config = dict(
    num_hidden_layers=16,
    hidden_size=224,
    num_attention_heads=10,
    num_key_value_heads=2,
    head_dim=32,
    intermediate_size=896,
    vocab_size=1024,
    hidden_act='swiglu',
    norm='rmsnorm',
    norm_place='out',
    norm_eps=1e-06,
    positions='rope',
    rope_theta=11400.0,
    rope_fraction=0.75,
    qk_norm=True,
    attn_scale=0.177,
    bias='none',
    tie_word_embeddings=True,
    parallel_block=False,
    init='uniform',
    init_std_qkv=0.0297,
    init_std_o=0.00439,
    init_std_up=0.0297,
    init_std_down=0.00262,
    optimizer='muon',
    learning_rate=0.00151,
    lr_mult_o=4.0,
    beta1=0.95,
    lr_head=0.00712,
    warmup_steps=0,
    schedule='wsd',
    decay_fraction=0.347,
    decay_shape='linear',
    final_lr_fraction=0.0,
    batch_tokens=[65536, 131072, 196608],
    max_seq_len=2048,
    doc_mask=True,
    z_loss=1e-05,
    train_tokens=909300000,
    max_steps=7482,
    dataset='wikipedia_en',
)
MLP neurons of a small language model. Each row is named by its layer, matrix (down: output weights) and neuron, and shows model dimensions 48-175. Each number is 200 + 40 x the weight over its row's rms, rounded and kept within 0 to 999. A neuron's up and down rows have the sign that makes its largest values positive.
After each neuron's rows, "fires before" lists the tokens most often just after its 100 highest values on Wikipedia text that the model never trained on. A number after a token or word is its count.

L11.down66,219,212,212,192,218,243,223,245,95,179,171,202,142,198,216,202,235,203,198,233,259,219,210,210,107,175,219,229,177,183,186,174,141,187,215,250,165,210,218,250,179,188,200,203,252,152,181,247,238,156,178,161,259,230,153,152,227,171,209,180,209,221,217,246,220,221,270,124,186,163,153,232,189,215,151,225,230,198,191,189,163,193,200,197,204,226,278,232,207,171,195,256,231,234,163,160,149,272,197,191,199,126,203,132,277,241,126,182,222,174,187,237,199,194,178,238,207,171,160,195,144,251,259,291,187,176,186,235
fires before: " m" 30, " k" 9, "–" 6, "." 6, "p" 5

L2.down265,174,212,186,206,257,282,204,144,150,185,247,199,281,158,138,246,198,216,233,234,241,197,163,153,215,174,260,216,242,120,189,215,241,243,168,211,163,196,174,199,209,145,179,253,204,149,194,230,249,200,195,257,211,110,177,183,212,252,212,260,175,219,210,218,188,189,265,200,165,245,275,213,259,168,100,139,189,122,201,189,224,242,150,134,140,257,238,251,202,145,183,179,253,225,247,231,243,245,234,139,220,222,226,137,136,229,235,196,176,220,177,239,231,217,203,139,193,212,190,130,187,281,186,229,201,177,204,139
fires before: " |" 25, "20" 13, ";" 11, "00" 10, "," 6, "." 5

L9.down689,264,202,254,215,289,223,213,174,156,190,177,182,208,214,202,222,223,190,206,183,206,226,191,208,167,180,257,211,164,193,157,211,135,188,174,186,152,226,278,143,164,211,226,115,239,254,229,172,215,180,185,277,214,189,171,126,174,140,194,188,184,160,191,166,198,147,163,152,200,205,146,199,208,208,226,244,207,207,167,100,204,174,78,190,184,158,176,262,166,149,189,183,200,193,222,204,134,130,237,181,285,149,205,150,250,188,200,210,208,211,240,243,189,232,193,228,248,155,201,161,200,275,112,191,237,231,121,172
fires before: "," 15, "." 14, ";" 13, ")" 10, ")," 7, "\n" 6

L6.down330,189,104,199,246,211,327,180,239,271,276,159,204,179,162,205,157,214,198,241,137,196,246,216,213,203,200,160,256,204,255,177,222,230,184,167,233,242,177,241,118,174,246,198,193,158,126,148,203,222,148,174,196,196,238,143,232,244,226,183,204,177,162,133,208,174,167,211,176,258,257,241,220,210,197,184,279,208,231,210,245,230,100,249,227,212,256,159,317,102,228,268,228,202,221,202,160,226,181,141,208,239,272,166,131,222,215,292,247,221,218,153,231,176,209,245,166,185,189,216,192,172,159,181,232,270,236,150,228
fires before: "any" 21, "le" 21, "et" 8, "os" 6, "," 4

L8.down693,250,171,156,186,258,209,188,126,222,133,168,216,195,207,188,200,224,202,191,250,267,229,125,220,248,233,179,161,152,227,224,232,232,185,165,194,240,292,271,203,278,208,204,192,173,165,213,282,174,132,157,126,235,189,227,156,158,198,177,231,255,140,275,169,208,217,170,241,256,115,166,189,199,269,165,195,217,154,187,213,205,189,225,231,187,224,161,251,212,276,175,128,178,239,200,230,227,179,253,231,154,254,155,180,188,133,188,179,169,161,258,133,207,181,243,169,225,232,202,206,242,71,156,235,221,179,139,218
fires before: "\n" 22, " |" 14, " 201" 6, " 200" 5, " 199" 4

L2.down543,245,205,211,226,236,279,215,202,252,224,154,175,186,203,224,206,126,268,220,243,171,178,185,165,259,163,168,213,268,176,214,208,202,181,102,229,255,198,221,254,146,211,176,244,186,184,259,191,155,230,237,170,223,217,255,228,203,218,255,237,195,267,178,192,282,232,201,268,205,156,236,273,313,257,196,154,262,198,197,248,166,218,225,134,176,215,189,204,214,282,194,191,109,218,179,252,126,229,240,165,218,213,187,153,187,205,248,220,200,219,264,191,204,253,219,163,199,180,197,155,208,227,174,245,228,150,191,213
fires before: " |" 43, ";" 13, "." 11, "p" 4

L11.down625,237,238,209,180,125,174,198,147,266,131,212,217,258,195,131,221,159,147,185,238,261,259,245,252,271,150,196,246,162,156,217,200,262,122,101,222,278,106,227,172,222,268,205,171,189,181,242,291,230,145,149,249,277,203,193,206,154,231,243,267,215,213,237,213,253,161,242,239,257,236,265,200,175,235,284,138,232,210,163,176,205,185,191,190,185,195,261,275,174,230,158,143,185,259,217,218,219,168,234,176,228,284,164,224,211,192,208,240,171,138,239,217,156,183,222,174,194,248,185,187,183,136,194,145,256,214,260,222
fires before: ")" 42, "-" 13, "." 9, " |" 8, "\n" 7, "," 7

L12.down304,240,236,238,259,231,153,210,234,165,247,262,158,172,166,152,279,245,166,185,222,124,170,174,191,170,197,199,207,230,196,169,182,231,236,195,282,225,251,186,196,237,172,209,197,187,103,228,209,216,186,267,208,205,180,213,237,277,311,226,214,184,140,192,207,219,206,184,236,217,192,271,243,159,194,202,249,206,158,222,213,221,179,166,181,112,151,203,187,277,157,214,204,159,203,218,243,207,198,194,260,199,212,202,215,244,202,200,162,115,245,250,138,212,244,216,208,197,200,198,152,229,171,233,167,217,169,174,232
fires before: "." 20, "," 11, "s" 11, " and" 8, " in" 5

L2.down241,243,190,131,204,202,221,232,197,248,190,156,178,223,179,178,187,209,160,219,251,200,233,114,217,231,112,166,244,157,234,165,242,274,225,225,253,158,212,187,232,190,204,152,181,170,192,176,184,189,192,204,207,200,201,163,190,203,245,233,186,119,184,146,100,205,176,178,210,164,211,171,297,165,143,263,172,225,218,229,297,219,193,180,179,210,127,236,265,180,217,176,196,200,248,165,252,178,104,204,218,165,125,228,186,237,255,212,140,123,136,196,203,269,202,179,176,118,136,195,185,168,194,217,148,199,183,140,89
fires before: " |" 50, "." 20, "0" 4

L3.down490,202,252,208,202,221,186,244,307,260,188,244,217,147,179,188,141,276,133,197,225,194,176,222,166,115,195,188,148,209,157,273,211,225,188,196,164,216,236,148,216,206,172,162,205,219,161,206,233,221,131,199,245,136,166,163,253,201,171,202,193,269,201,328,254,239,189,231,233,206,158,164,208,205,266,201,198,172,244,174,194,193,185,186,130,186,209,240,204,238,183,165,234,160,148,260,184,203,218,244,249,200,128,222,212,187,240,239,207,208,219,243,170,231,172,163,271,182,238,197,176,209,236,209,227,180,165,172,243
fires before: "." 14, "," 13, "–" 10, " |" 10, ")," 7, ")" 7

L12.down598,224,195,214,215,279,130,158,182,233,236,247,201,118,274,187,226,275,192,224,225,169,205,231,220,268,215,234,278,235,256,160,237,243,173,243,179,226,238,197,198,162,186,202,243,148,206,226,228,181,228,200,176,276,123,224,217,181,133,206,173,308,131,158,174,191,226,165,127,220,265,186,205,226,192,231,213,197,180,278,203,291,233,253,231,182,191,213,269,245,251,208,235,203,189,223,192,209,228,258,155,152,190,156,133,187,193,217,241,201,233,230,270,224,173,183,209,197,202,228,181,197,147,179,230,251,213,114,160
fires before: "it" 18, "ition" 16, "ed" 10, "or" 9, "ect" 7

L12.down616,164,199,209,200,174,193,243,209,225,174,230,207,216,234,165,227,187,199,214,233,200,191,187,139,119,156,237,225,231,193,207,209,156,171,225,219,236,235,107,255,193,130,204,198,212,195,119,179,198,146,184,124,180,216,166,223,157,179,186,157,276,262,249,184,181,251,227,212,155,184,185,167,236,149,140,167,139,213,132,215,190,205,195,262,195,166,261,166,256,267,187,197,290,137,195,175,238,149,211,206,244,216,177,150,252,220,173,169,245,218,155,249,231,236,159,167,182,151,176,139,217,219,221,250,172,170,252,237
fires before: "–" 27, "%" 14, " k" 8, " m" 7, "p" 6, "0" 5

L2.down85,239,85,177,116,240,234,284,158,159,217,270,226,198,205,206,215,205,175,165,302,165,219,221,150,168,155,163,227,168,167,195,274,218,205,236,202,227,269,161,119,204,221,143,178,209,195,203,119,182,201,224,190,183,185,234,181,111,280,162,228,187,244,283,316,197,220,299,175,249,198,199,187,233,152,195,196,154,189,228,263,214,84,210,183,185,179,203,267,214,160,213,191,259,169,265,220,235,230,252,110,153,236,190,127,210,307,149,180,260,220,191,193,245,255,206,196,217,207,239,172,250,178,267,215,212,243,168,194
fires before: "," 29, "." 18, "–" 11, " |" 8, ":" 6, " and" 5

L9.down706,146,268,179,231,243,217,221,263,205,311,235,205,169,211,203,152,204,257,274,211,197,181,211,206,216,179,211,250,180,207,187,189,195,214,181,141,226,170,147,223,213,220,138,241,169,166,226,145,182,145,163,191,170,182,194,196,163,98,225,204,144,307,202,157,204,137,142,160,195,205,145,239,228,214,174,210,193,163,193,193,241,144,232,136,190,158,216,277,145,195,176,229,174,104,178,227,215,234,279,179,210,192,135,222,179,87,169,165,147,259,320,221,226,209,164,189,158,183,198,237,263,158,268,189,222,203,218,203
fires before: "-" 36, "\n" 30, "," 9, "." 5, " and" 4

L6.down143,203,247,203,126,303,212,148,264,152,246,238,214,230,188,243,164,106,217,215,212,186,146,166,221,136,263,215,197,208,215,202,263,250,228,181,214,209,198,152,256,152,287,135,202,178,227,231,150,126,118,265,242,145,220,188,199,159,153,189,217,183,163,164,140,208,189,181,178,257,190,196,178,234,229,182,265,188,263,185,178,246,193,194,222,199,146,238,229,201,264,204,205,203,101,204,248,227,190,238,118,268,211,292,122,272,184,207,215,216,225,237,219,163,197,121,224,137,199,264,225,292,200,295,199,189,189,208,205
fires before: " |" 47, "–" 12, ";" 12, " C" 4

L8.down121,180,243,126,212,220,173,303,157,173,187,191,159,207,201,137,190,210,158,156,281,183,180,239,135,159,223,249,239,231,166,155,241,218,183,218,214,208,212,172,182,241,177,234,214,174,178,211,207,189,213,184,190,196,185,206,272,230,200,216,182,234,213,206,210,190,283,239,205,166,230,260,175,170,243,167,199,157,130,157,217,165,179,144,272,119,229,179,195,192,233,177,202,284,153,213,265,203,182,116,271,209,265,181,246,158,248,245,177,184,280,180,178,222,174,146,139,194,187,206,167,231,194,204,289,213,139,225,183
fires before: "." 19, "," 18, " in" 6, " with" 4, " and" 4, " on" 4

L9.down20,209,261,154,212,217,173,226,118,160,182,239,170,190,208,172,279,240,146,231,157,151,165,213,118,219,227,243,184,188,145,159,204,181,193,218,141,245,204,188,215,195,123,213,240,249,154,208,229,211,291,156,215,123,187,153,219,179,162,231,237,140,145,161,202,134,208,215,146,170,118,230,195,209,136,216,174,219,235,200,137,190,223,224,220,232,175,197,183,188,246,180,191,217,163,242,135,272,218,223,179,308,150,186,190,217,193,204,178,228,174,205,272,249,191,173,151,166,175,216,208,196,201,100,142,206,231,148,193
fires before: "\n" 47, " " 21, " -" 6, " –" 4, " n" 4, " —" 4

L9.down760,233,185,228,244,294,226,148,203,144,241,222,258,209,182,174,216,187,142,166,234,213,237,197,186,190,222,175,266,252,141,173,183,216,277,181,204,170,166,183,118,145,221,215,229,228,152,303,234,98,139,230,211,242,211,223,174,180,237,156,178,211,229,192,230,171,243,215,187,173,296,186,180,250,235,174,204,236,178,217,203,213,211,227,285,170,232,212,207,244,197,233,234,213,150,147,165,199,186,161,153,196,170,212,201,243,258,171,204,110,163,210,235,246,270,168,212,177,141,192,203,207,147,297,233,308,239,195,179
fires before: "." 48, "–" 22, "," 12, " |" 5, " f" 4

L9.down676,217,179,221,179,199,201,211,133,250,207,193,193,179,194,149,187,170,198,208,165,170,253,201,196,296,228,203,160,234,191,188,170,260,235,258,181,192,212,175,228,257,165,170,231,148,202,170,220,158,263,289,170,196,162,240,293,189,152,187,218,182,141,246,207,205,235,213,264,237,274,164,211,217,211,234,172,258,151,178,198,190,197,233,174,169,223,229,110,137,232,224,246,197,158,155,267,222,216,190,192,270,143,278,251,235,228,174,232,206,156,188,221,210,224,179,115,206,223,164,92,148,173,223,275,198,209,208,247
fires before: "ar" 25, "p" 17, "ver" 11, "ach" 10, "le" 7

L2.down409,259,192,203,147,211,251,292,191,183,242,237,231,149,189,246,235,252,238,136,201,225,170,166,225,183,214,217,223,198,214,105,269,233,194,250,139,232,231,180,184,174,153,163,280,207,257,218,176,180,222,174,195,249,223,245,170,248,270,171,118,225,173,265,298,160,222,157,217,266,325,191,235,226,205,243,225,205,231,211,203,238,165,184,199,220,227,228,142,200,207,201,250,172,168,184,282,244,228,292,216,198,256,178,151,236,189,197,247,251,160,169,163,187,282,175,259,213,265,226,215,229,175,217,231,230,169,236,219
fires before: " of" 25, "," 12, "." 12, " in" 6, " (" 4

L8.down25,226,212,170,235,214,196,247,240,154,238,226,177,275,198,245,255,216,170,190,197,266,180,189,150,222,210,186,198,236,181,229,279,182,189,247,168,220,219,148,235,246,221,179,223,134,249,222,241,98,148,203,168,219,195,142,200,227,200,168,264,194,217,173,233,213,247,215,180,224,171,286,221,204,150,162,247,149,126,164,170,174,188,229,161,141,250,157,133,281,165,180,190,211,183,257,214,175,238,175,239,162,202,200,241,167,181,177,159,205,175,216,150,198,251,205,157,191,154,257,219,176,228,182,298,260,170,178,195
fires before: " of" 16, "." 13, "," 13, " in" 6, " and" 5, " (" 4

L3.down332,222,205,150,180,219,134,131,236,203,228,196,236,197,251,211,232,177,155,172,202,279,193,187,132,216,266,199,262,265,166,168,206,253,235,208,231,309,194,244,172,223,187,188,215,253,204,174,234,134,246,145,225,181,175,149,268,167,172,229,200,263,127,171,200,192,155,190,116,241,262,257,168,211,221,252,206,213,254,221,202,195,226,171,158,107,140,281,301,222,233,160,185,196,160,166,250,163,184,149,171,174,231,157,188,236,242,221,234,161,180,194,215,170,167,222,183,187,234,185,202,195,246,242,168,185,196,188,178
fires before: " |" 24, ":" 10, "2" 10, "3" 8, "." 6, "7" 6

L8.down149,218,140,209,246,176,267,175,140,217,245,176,201,195,215,226,195,241,191,160,264,238,148,228,196,152,97,233,265,208,306,165,169,125,220,153,227,250,221,172,179,137,222,234,236,211,163,185,282,227,211,194,226,186,229,153,210,176,195,246,130,185,228,189,222,229,151,227,155,248,271,178,215,201,181,265,201,173,255,204,181,298,217,174,207,195,157,150,202,173,201,221,156,185,182,125,212,195,222,196,242,184,214,257,155,118,149,300,233,237,207,178,147,106,209,175,123,243,240,253,278,206,229,209,186,162,186,197,204
fires before: "any" 22, "ro" 11, "le" 10, "os" 7, "et" 6, "ut" 5

L9.down659,252,209,128,213,201,161,170,181,157,206,192,296,111,213,248,148,162,256,190,250,234,233,242,252,217,234,179,265,176,239,216,201,287,232,174,196,235,179,223,160,172,140,218,234,242,176,192,175,187,147,178,192,172,162,229,253,188,201,182,212,244,210,214,211,181,230,193,170,206,221,198,184,149,200,207,181,236,215,243,219,343,217,178,188,312,163,165,248,207,203,164,151,212,212,230,198,160,182,230,177,187,175,169,235,274,262,220,178,222,210,176,286,275,196,203,185,212,208,212,142,220,198,113,166,180,197,244,146
fires before: "ion" 22, "ed" 17, "ional" 14, "or" 11, "ib" 6

L7.down168,227,166,211,211,203,227,161,108,172,228,168,183,215,194,193,166,182,158,205,229,141,179,237,177,270,144,245,208,249,102,189,241,251,230,156,199,108,167,196,222,191,185,213,162,190,188,158,193,206,189,243,182,227,218,136,252,155,143,169,197,155,202,228,252,193,258,265,245,189,231,217,198,237,247,233,217,188,233,203,175,250,137,208,202,221,140,188,187,159,201,193,188,217,146,187,172,226,196,227,210,293,173,240,192,203,222,154,165,173,154,131,270,190,226,150,143,243,206,200,174,214,199,178,251,170,238,160,146
fires before: "ar" 26, "p" 18, "ff" 12, "le" 8, "ach" 7, "ver" 6

L8.down91,238,189,184,205,172,273,150,217,280,123,198,281,141,229,149,241,293,208,200,213,235,165,237,272,202,219,224,172,239,167,234,197,201,203,170,187,297,205,204,212,244,198,185,212,228,234,255,228,207,218,201,134,220,208,252,133,244,154,175,205,240,191,271,228,189,152,152,122,226,157,189,174,166,215,280,132,239,239,211,206,222,130,193,210,186,178,248,221,204,144,230,183,226,235,212,230,224,256,209,164,173,211,230,159,216,143,154,275,176,185,204,206,235,235,131,235,199,178,209,265,223,170,178,106,248,247,155,214
fires before: "\n" 44, " L" 8, "ber" 6, " |" 5, "k" 4

L8.down726,143,223,172,158,205,182,210,198,179,205,166,246,217,192,225,248,223,156,226,220,174,200,191,231,135,216,181,226,211,242,189,162,179,181,205,162,157,203,145,281,230,221,199,268,256,160,247,207,175,214,202,226,173,225,198,184,186,211,184,121,260,214,172,124,222,255,206,175,219,204,181,175,193,178,154,189,199,234,202,284,163,281,189,265,172,202,215,99,157,173,194,208,188,136,151,123,204,142,248,197,226,230,111,262,232,273,222,170,172,236,166,163,207,209,160,134,216,152,181,184,160,236,223,194,258,209,196,248
fires before: "%" 27, " |" 21, " m" 5, "3" 4, "5" 4, "9" 4

L2.down165,106,256,176,203,142,167,203,194,202,256,217,263,203,149,201,199,161,128,139,245,216,207,202,177,240,243,235,210,170,127,208,236,159,219,148,157,199,229,243,207,191,222,176,140,240,163,201,127,202,159,231,224,279,167,240,204,228,204,246,195,199,246,201,283,143,162,199,183,185,223,209,207,154,267,275,290,210,205,169,191,236,261,106,216,253,181,239,144,156,163,214,254,144,186,149,232,229,217,170,236,209,215,187,234,209,269,166,209,213,191,127,204,209,222,142,223,203,165,280,187,142,200,233,235,175,196,179,188
fires before: " |" 24, "," 18, "." 13, "–" 5

L7.down495,165,153,120,195,177,183,182,187,247,199,147,219,227,175,196,201,167,218,228,192,214,262,217,225,224,177,263,249,193,207,177,303,221,172,259,235,182,142,233,198,175,201,175,235,135,153,181,193,241,121,226,173,246,208,193,175,208,204,99,254,152,257,230,201,254,145,198,229,163,261,198,198,200,244,217,157,230,300,242,184,246,238,164,196,241,137,231,245,240,258,192,252,222,185,119,247,239,225,227,153,210,250,206,185,206,270,178,201,111,115,216,259,252,170,179,135,239,168,133,216,190,186,96,213,128,183,197,203
fires before: " |" 48, ";" 22, "," 12, "." 9

L12.down586,222,182,213,156,220,163,236,199,190,195,185,156,243,219,186,237,208,214,235,232,227,254,144,153,147,305,210,213,177,141,184,280,206,170,214,218,230,212,256,222,188,212,179,220,141,206,223,213,219,209,240,226,214,250,182,224,151,248,205,226,177,257,199,232,221,227,197,184,138,178,245,273,277,274,186,178,202,204,224,187,162,176,283,250,251,160,282,187,181,214,289,225,166,172,206,245,192,203,184,234,274,216,282,225,304,199,186,195,203,177,238,178,210,168,163,214,257,268,138,199,283,189,230,264,255,164,194,182
fires before: "n" 27, "ain" 11, "ly" 10, "ov" 5, " of" 4

L6.down255,206,184,219,102,167,238,203,161,148,193,258,152,257,202,201,254,233,122,127,198,220,161,178,207,264,213,252,223,207,191,151,223,176,167,178,167,262,235,165,149,159,174,127,279,152,252,204,165,163,267,219,199,235,159,221,218,191,194,212,228,116,216,196,206,186,209,309,195,145,157,293,201,217,274,191,237,128,295,202,193,214,218,229,247,164,273,248,224,176,132,212,159,235,214,198,215,184,225,185,160,198,183,200,167,201,218,215,162,296,221,197,179,256,285,174,152,186,223,229,181,200,208,189,196,278,191,167,233
fires before: "|" 29, " -" 9, "-" 8, "\n" 6, " S" 5

L7.down547,252,161,192,284,242,154,218,157,148,167,269,204,198,229,187,288,142,212,191,184,174,303,223,163,197,215,66,136,153,170,256,194,177,262,198,194,229,195,198,221,172,180,299,243,178,191,295,181,112,226,185,213,199,223,160,218,216,233,169,241,297,185,191,165,167,245,229,171,211,220,193,148,237,205,257,193,235,198,163,263,178,181,206,210,115,168,203,240,213,198,188,238,287,160,146,246,188,205,160,230,171,229,248,174,168,191,218,160,122,213,116,177,202,256,131,152,124,199,232,254,259,240,190,203,240,137,240,232
fires before: " |" 27, "," 15, "\n" 9, " d" 6, "." 4, "g" 4

L2.down334,202,128,251,167,179,164,252,217,210,161,225,160,187,251,177,230,191,268,178,217,209,206,146,183,167,202,253,198,257,203,172,253,171,174,190,166,204,208,227,247,230,218,223,256,187,205,245,243,220,282,253,196,193,170,190,208,245,192,203,280,145,199,176,137,237,164,163,172,204,201,186,159,202,216,284,159,233,205,165,177,235,219,199,208,197,211,274,115,151,151,171,163,232,231,232,198,215,207,172,182,174,190,237,198,206,213,234,260,158,169,167,207,222,187,256,222,225,138,200,192,208,176,232,187,250,210,230,242
fires before: " |" 79, " -" 8

L7.down557,217,231,197,220,231,198,223,217,231,163,136,106,228,186,181,206,150,200,212,204,246,203,185,182,175,185,238,162,226,83,163,198,249,219,171,206,278,209,198,221,196,185,221,170,261,186,153,234,220,229,190,226,193,214,202,253,299,221,163,256,144,251,180,258,257,211,215,154,238,176,210,208,191,195,209,128,190,324,152,231,249,115,159,183,201,134,150,212,258,262,244,199,188,210,171,125,231,209,190,171,243,177,175,199,215,201,303,172,209,228,153,135,179,181,167,221,198,281,234,265,202,150,170,194,249,208,265,110
fires before: "rough" 21, "an" 13, "ree" 10, "ose" 6, "out" 6, "ough" 5

L2.down374,192,227,180,266,196,185,219,207,201,247,200,201,186,183,147,178,239,137,195,185,215,217,162,149,160,185,211,272,196,130,242,235,241,241,143,215,216,193,200,244,179,198,166,233,192,192,155,133,200,188,153,278,160,192,227,156,205,187,271,248,239,260,265,182,214,148,221,186,188,149,191,227,250,249,182,174,215,286,227,262,190,238,153,180,225,205,192,244,188,149,146,274,218,190,211,244,215,178,222,213,223,145,138,244,213,229,149,187,96,238,195,118,249,173,189,184,220,169,284,213,232,187,169,235,247,170,163,166
fires before: " |" 22, ";" 14, "," 11, "p" 6, "." 5, "r" 5

L3.down571,194,128,113,184,155,186,162,269,153,152,249,178,176,201,149,239,167,167,224,171,194,206,192,214,221,226,245,215,201,191,195,186,201,216,149,179,154,144,230,120,220,166,234,214,256,213,187,284,188,243,185,127,213,230,192,168,243,168,213,223,198,192,199,276,260,185,245,213,122,201,259,160,190,169,201,219,88,219,248,186,159,197,192,313,251,252,191,188,272,203,146,222,179,227,234,232,183,177,110,225,166,130,134,225,223,236,179,166,198,202,237,228,222,190,207,183,244,180,179,245,252,268,185,150,201,76,189,204
fires before: "7" 15, "9" 14, "8" 13, "3" 9, "5" 5, "6" 5

L6.down79,211,208,248,182,206,154,140,206,128,127,208,212,164,208,199,168,101,286,178,188,208,197,287,208,221,156,204,231,189,189,183,301,239,242,216,238,288,201,162,267,131,161,176,249,252,192,229,177,185,206,306,211,207,177,215,210,172,144,189,260,211,234,189,217,186,260,159,207,271,243,192,132,168,177,313,201,180,189,274,226,229,193,206,203,250,110,228,194,170,271,192,282,193,183,240,240,201,212,191,230,239,217,167,173,235,217,229,145,230,213,209,195,233,209,207,205,137,198,213,188,187,193,133,218,158,232,197,134
fires before: "4" 17, "1" 16, "3" 13, "2" 12, "5" 11

L7.down873,228,277,210,136,201,228,206,216,254,191,132,191,192,142,194,239,149,293,198,225,202,190,160,281,271,214,191,219,128,201,110,209,211,265,197,176,211,228,277,242,181,189,166,254,182,261,216,147,245,215,209,186,166,181,200,192,122,194,135,299,228,216,187,274,199,231,174,191,313,194,185,209,273,216,238,234,253,152,220,261,210,253,184,113,211,196,166,219,232,158,217,231,239,164,211,190,172,257,168,175,178,193,115,248,199,239,153,183,191,264,230,263,215,205,145,135,191,235,211,215,174,172,181,215,250,167,168,183
fires before: " |" 40, "al" 5, ")" 4, "." 4, ";" 4, "%" 4

L6.down616,213,160,225,139,313,135,250,153,186,183,147,192,208,149,227,156,178,252,158,154,171,175,201,224,194,199,107,211,224,207,227,191,254,223,252,207,253,241,102,234,168,171,172,237,249,209,214,219,176,175,247,214,255,187,142,182,173,183,166,187,185,189,174,242,201,213,148,142,168,275,242,153,276,183,147,285,220,226,242,223,183,275,205,171,161,148,149,187,129,197,166,219,161,203,205,264,186,221,243,210,191,213,185,175,194,199,176,192,222,251,179,151,269,238,185,270,198,206,175,217,205,215,219,158,183,171,261,197
fires before: "5" 14, "7" 13, "2" 12, "8" 10, "6" 8, "3" 6

L3.down870,227,215,184,174,150,154,301,183,123,164,215,216,197,248,156,235,206,153,207,202,217,248,204,181,177,250,184,252,252,178,141,144,166,228,192,174,249,245,157,172,212,104,151,191,254,254,175,201,164,263,162,167,206,191,219,132,209,246,215,247,209,193,217,204,240,227,295,186,206,213,201,147,283,205,212,228,251,239,223,178,64,160,169,199,255,211,243,171,211,246,268,202,203,184,240,171,233,152,243,204,210,246,192,207,184,249,215,306,224,200,215,246,189,234,175,236,250,178,223,248,192,195,259,198,188,215,209,207
fires before: ")" 17, " |" 14, "," 14, "." 10, " to" 7, "–" 7

L3.down4,160,268,217,202,179,164,230,266,155,161,179,259,220,310,180,201,144,236,132,205,161,156,153,181,222,132,297,203,203,181,170,279,220,195,240,198,257,131,172,160,225,260,135,239,114,171,266,188,214,279,206,188,255,202,250,206,263,210,213,244,194,275,164,217,224,157,224,218,193,187,131,198,115,179,202,250,237,129,291,252,191,220,146,210,241,211,209,137,204,201,223,211,184,206,270,158,181,185,193,260,202,220,150,126,218,188,219,210,214,234,252,180,162,171,255,209,144,151,156,178,234,262,203,174,198,157,276,165
fires before: "," 29, "." 12, "–" 8, " |" 6, " as" 4

L6.down796,268,146,200,196,138,81,178,178,206,132,204,198,224,145,150,253,108,179,170,211,196,154,185,140,174,264,227,218,121,146,224,136,199,214,254,217,189,138,190,243,171,178,224,184,240,227,200,201,250,181,146,258,274,253,183,222,223,227,250,192,187,260,148,259,215,210,251,151,217,195,163,208,228,283,185,240,276,170,222,201,260,259,147,250,233,240,182,179,209,201,223,286,188,261,167,219,153,150,187,245,284,211,172,232,216,180,214,215,157,256,201,231,236,212,184,201,212,232,213,188,269,227,295,203,202,214,304,182
fires before: "l" 24, "inal" 16, "it" 13, "ion" 7

L9.down75,189,189,180,207,238,231,204,311,159,194,146,182,173,214,273,177,182,182,233,180,192,74,158,148,150,184,172,192,229,171,167,153,178,275,142,263,169,198,163,218,187,234,230,263,215,225,194,161,181,191,250,328,153,208,201,136,193,179,171,181,209,239,194,181,244,241,234,166,152,218,69,173,93,180,179,197,151,186,190,169,221,218,159,193,262,112,200,172,233,107,187,253,200,202,220,211,198,179,233,140,149,205,162,217,209,180,183,225,172,296,248,214,179,178,178,248,207,230,271,288,216,237,166,200,222,154,201,223
fires before: ")" 40, " |" 20, ";" 5

L12.down41,220,223,191,158,223,176,259,186,265,174,138,203,227,175,191,126,191,219,181,218,216,172,222,250,131,168,178,160,247,286,190,265,177,263,149,245,221,222,219,217,252,149,151,210,230,141,192,192,236,125,196,252,258,132,196,221,192,195,256,165,157,197,127,146,211,160,230,196,117,168,175,182,177,78,174,217,200,231,239,199,248,240,281,245,174,257,201,208,144,213,150,142,128,165,250,185,188,198,205,214,175,172,257,240,211,245,158,241,193,167,116,211,171,186,208,164,218,202,168,186,251,179,119,185,210,177,170,184
fires before: "a" 45, "i" 7, "as" 6, " the" 4

L7.down481,180,181,194,202,167,168,201,277,148,232,189,246,185,247,197,185,277,221,181,191,131,178,197,212,160,160,276,194,197,133,191,186,175,176,205,202,212,157,179,242,214,220,238,231,169,120,167,235,176,164,192,176,210,201,228,170,235,141,207,130,219,185,197,269,332,145,156,148,120,213,209,248,151,200,187,199,141,203,173,225,138,227,231,250,254,207,196,186,241,151,130,238,145,236,229,219,222,198,195,243,131,161,192,205,187,221,199,240,137,197,212,211,143,137,235,200,228,208,134,229,159,265,181,208,205,196,240,149
fires before: "m" 13, "5" 11, "6" 9, "1" 7, "8" 7, "4" 6

L2.down91,175,232,199,166,187,209,180,167,242,216,146,189,235,188,121,197,211,195,160,240,134,272,152,150,183,179,203,232,173,207,173,196,174,278,167,147,217,211,288,196,199,198,171,230,294,237,230,172,245,203,186,220,180,213,173,220,148,219,179,197,195,191,156,199,191,277,212,236,267,165,232,247,300,204,250,216,225,200,212,198,193,239,142,146,140,165,181,223,150,241,236,171,206,245,204,241,139,183,134,260,273,132,188,208,210,145,227,188,222,214,201,260,158,240,152,175,204,160,238,237,233,283,163,206,197,139,201,217
fires before: " |" 35, "–" 24, "." 14, "," 9, ";" 6, "00" 6

L11.down725,185,165,210,285,197,237,171,135,217,217,190,169,241,255,144,183,220,231,236,188,210,229,191,227,202,196,191,96,201,253,213,45,205,165,220,221,130,222,184,191,200,240,232,224,237,247,195,255,174,196,178,242,248,240,174,216,236,203,144,203,170,303,239,218,231,225,246,171,180,239,191,208,240,219,224,114,260,271,261,229,254,166,268,226,165,205,200,198,195,181,179,257,224,210,145,192,234,170,185,202,189,185,211,185,178,179,252,173,200,198,156,259,275,221,218,221,143,260,205,238,180,172,202,183,169,150,222,213
fires before: "g" 17, "an" 11, "rough" 11, "t" 8, " of" 8, " the" 4